{"num_hidden_layers": 17, "hidden_size": 160, "num_attention_heads": 2, "num_key_value_heads": 1, "head_dim": 64, "intermediate_size": 640, "vocab_size": 2048, "hidden_act": "relu", "norm": "layernorm", "norm_place": "pre", "norm_eps": 1e-05, "positions": "learned", "qk_norm": false, "attn_scale": 0.125, "bias": "all", "tie_word_embeddings": true, "parallel_block": false, "extras": ["capped logits"], "init": "uniform", "init_std_qkv": 0.0536, "init_std_o": 0.0, "init_std_up": 0.0536, "init_std_down": 0.0, "optimizer": "adam_variant", "learning_rate": 0.00193, "lr_mult_qkv": 0.4, "beta1": 0.9, "lr_head": 0.013, "max_grad_norm": 2.0, "warmup_steps": 356, "schedule": "wsd", "decay_fraction": 0.899, "decay_shape": "linear", "final_lr_fraction": 0.0, "batch_tokens": 65536, "max_seq_len": 256, "doc_mask": false, "train_tokens": 297900000, "max_steps": 4546, "dataset": "wikipedia_en"}
MLP neurons of a small language model. Each row is named by its layer, matrix (up: input weights) and neuron, and shows model dimensions 0-95. Each number is 200 + 20 x the weight over its row's rms, rounded and kept within 0 to 999.
After each neuron's rows, "fires after" lists the tokens most often just before its 100 highest values on Wikipedia text that the model never trained on; "fires on" lists the tokens most often at its 100 highest values on Wikipedia text that the model never trained on.

L6.up474,194,188,211,213,205,195,182,244,180,206,198,213,208,208,199,201,244,162,198,213,227,212,206,214,205,178,208,202,207,198,180,187,195,195,183,207,223,207,142,201,227,184,217,256,207,200,193,189,189,192,210,211,200,191,187,171,195,219,204,211,204,188,210,175,200,188,200,198,185,209,196,198,204,137,186,165,227,200,218,183,166,186,197,182,248,211,189,218,191,189,203,190,242,199,194,203
fires after: " N", " e", " E", " O", "he", " n"
fires on: "le", "ort", "ure", "ific", "gr", "um"

L4.up563,191,180,193,165,196,173,175,197,161,198,210,189,177,188,197,205,182,211,210,185,186,192,207,195,206,208,221,223,192,229,176,198,202,221,201,179,215,198,180,211,186,165,206,195,185,191,208,212,198,171,204,190,208,187,196,222,200,144,190,218,174,235,169,200,182,205,231,221,241,208,230,201,191,181,161,232,170,190,200,202,227,198,232,219,231,198,214,212,193,192,221,166,167,205,243,204
fires after: "ur", " sur", " to", "ie", " le"
fires on: "g", "b", "v", "k", "re", "ag"

L4.up446,196,220,172,193,212,193,178,204,198,176,173,195,226,198,222,189,179,163,208,240,215,203,204,201,163,213,195,218,197,221,202,169,191,159,205,198,203,189,249,221,201,227,221,163,246,183,183,197,182,220,172,214,190,230,233,190,199,161,201,208,208,195,210,198,211,225,199,201,215,176,192,207,191,232,236,185,219,202,199,185,175,151,175,231,220,186,207,199,205,193,196,235,215,210,180,211
fires after: " h", " ph", " M", " m", " Sc", " H"
fires on: "ot", "on", "cept", "al"

L6.up432,180,182,157,247,235,189,206,188,197,185,220,229,200,178,221,221,215,200,182,174,205,195,174,220,233,183,194,212,234,240,218,178,192,194,205,212,184,192,237,249,177,170,184,180,191,166,207,199,201,230,188,217,185,227,202,222,166,205,220,182,187,221,208,222,210,195,173,183,203,206,176,189,190,204,219,194,162,213,220,174,212,215,227,205,193,219,195,234,202,193,192,210,202,219,221,208
fires after: " ", " M", "4", "0", "."
fires on: "F", "18", "1", "00", "10"

L12.up21,201,188,196,232,206,203,183,199,206,209,207,228,187,198,213,160,210,181,200,233,212,168,205,177,175,166,208,217,174,209,186,198,172,199,153,225,198,191,170,211,177,210,230,235,217,171,217,196,182,185,203,228,179,192,171,190,205,181,233,200,171,228,198,228,187,213,175,200,208,186,179,208,202,177,205,182,240,190,229,188,163,190,209,197,215,233,186,196,187,189,233,204,236,233,175,206
fires after: " Re", " e", " E", " re", " sign", " |"
fires on: "le", " \"", "f", "el", "ific"

L12.up238,178,180,227,172,190,191,215,193,185,209,191,206,186,219,191,186,197,194,198,209,183,210,187,187,179,197,236,231,177,220,239,195,228,201,204,176,187,197,202,220,232,198,198,215,210,187,192,174,191,221,186,199,229,190,180,176,166,218,196,174,193,206,207,216,208,180,186,231,199,173,212,203,222,173,184,145,226,178,215,156,167,199,194,205,182,216,189,213,192,242,201,182,213,203,226,242
fires after: " Ar", " ar", " am", " p", "A"
fires on: "ch", "c", "g", "m", " all"

L8.up296,164,206,202,177,233,204,145,200,207,181,196,176,207,177,188,195,180,148,185,219,196,190,189,210,190,165,208,215,184,248,225,202,192,174,207,206,252,197,206,221,185,199,219,206,209,199,210,215,204,215,192,197,201,224,230,222,169,175,242,176,185,205,184,198,195,240,177,221,190,168,181,187,192,201,216,210,202,193,219,163,213,191,235,212,195,177,174,202,215,167,194,213,206,183,186,210
fires after: " h", " s", " l", " c", " f"
fires on: "om", "on", "us", "im", "a", "er"

L2.up277,204,179,224,212,182,184,159,228,208,188,179,213,225,193,208,198,189,203,192,244,208,196,188,169,201,207,223,209,189,238,216,206,201,204,206,179,186,204,185,223,201,205,198,189,209,199,206,175,186,184,194,192,206,215,165,218,207,193,194,200,165,198,201,212,187,190,186,252,222,215,194,182,200,162,208,201,210,194,237,217,174,209,149,184,170,186,190,194,182,238,155,186,211,192,186,212
fires after: " Ar", " ar", " I", "y", " E", " U"
fires on: "ch", "c", "k", "ath", "s"

L3.up305,192,253,171,190,224,225,163,189,185,211,202,185,204,193,206,213,173,154,235,225,212,207,218,198,209,203,200,217,168,194,220,198,198,164,210,200,244,199,235,210,228,176,210,159,230,181,203,191,198,232,192,193,198,214,181,168,208,204,214,188,186,182,189,187,222,186,212,216,220,195,194,187,199,191,201,220,236,218,236,210,213,184,237,211,182,194,216,196,207,183,170,233,169,192,222,198
fires after: " h", " ph", " H", " Ph", "H", "-c"
fires on: "on", "ot", "us", "ys", "a"

L8.up55,188,208,184,170,201,174,181,227,197,186,231,209,220,193,202,173,201,222,230,148,231,208,213,166,229,218,197,182,206,194,178,198,212,192,202,166,197,209,177,226,221,185,205,237,205,204,200,245,205,169,178,213,204,193,196,183,195,179,180,218,172,227,163,193,209,189,183,184,198,211,232,209,193,202,219,218,211,182,196,224,217,211,194,203,190,161,221,216,191,180,200,168,204,178,200,236
fires after: "g", "ou", "ie", "re", "ru", " to"
fires on: "g", "v", "ed", "o", "b", "c"

L14.up208,195,201,185,134,217,212,179,246,180,207,199,224,221,212,228,170,196,223,191,222,167,182,199,180,187,213,207,216,241,220,199,191,181,179,196,232,180,169,194,231,181,194,183,201,222,179,215,198,195,169,176,205,177,258,208,199,256,231,221,206,183,183,189,217,205,176,210,179,201,165,221,200,187,210,190,228,184,200,190,187,169,236,218,194,194,204,211,178,198,194,238,194,192,190,191,207
fires after: ",", " ", "at", "."
fires on: "i", "3", "7", "2", "5", "8"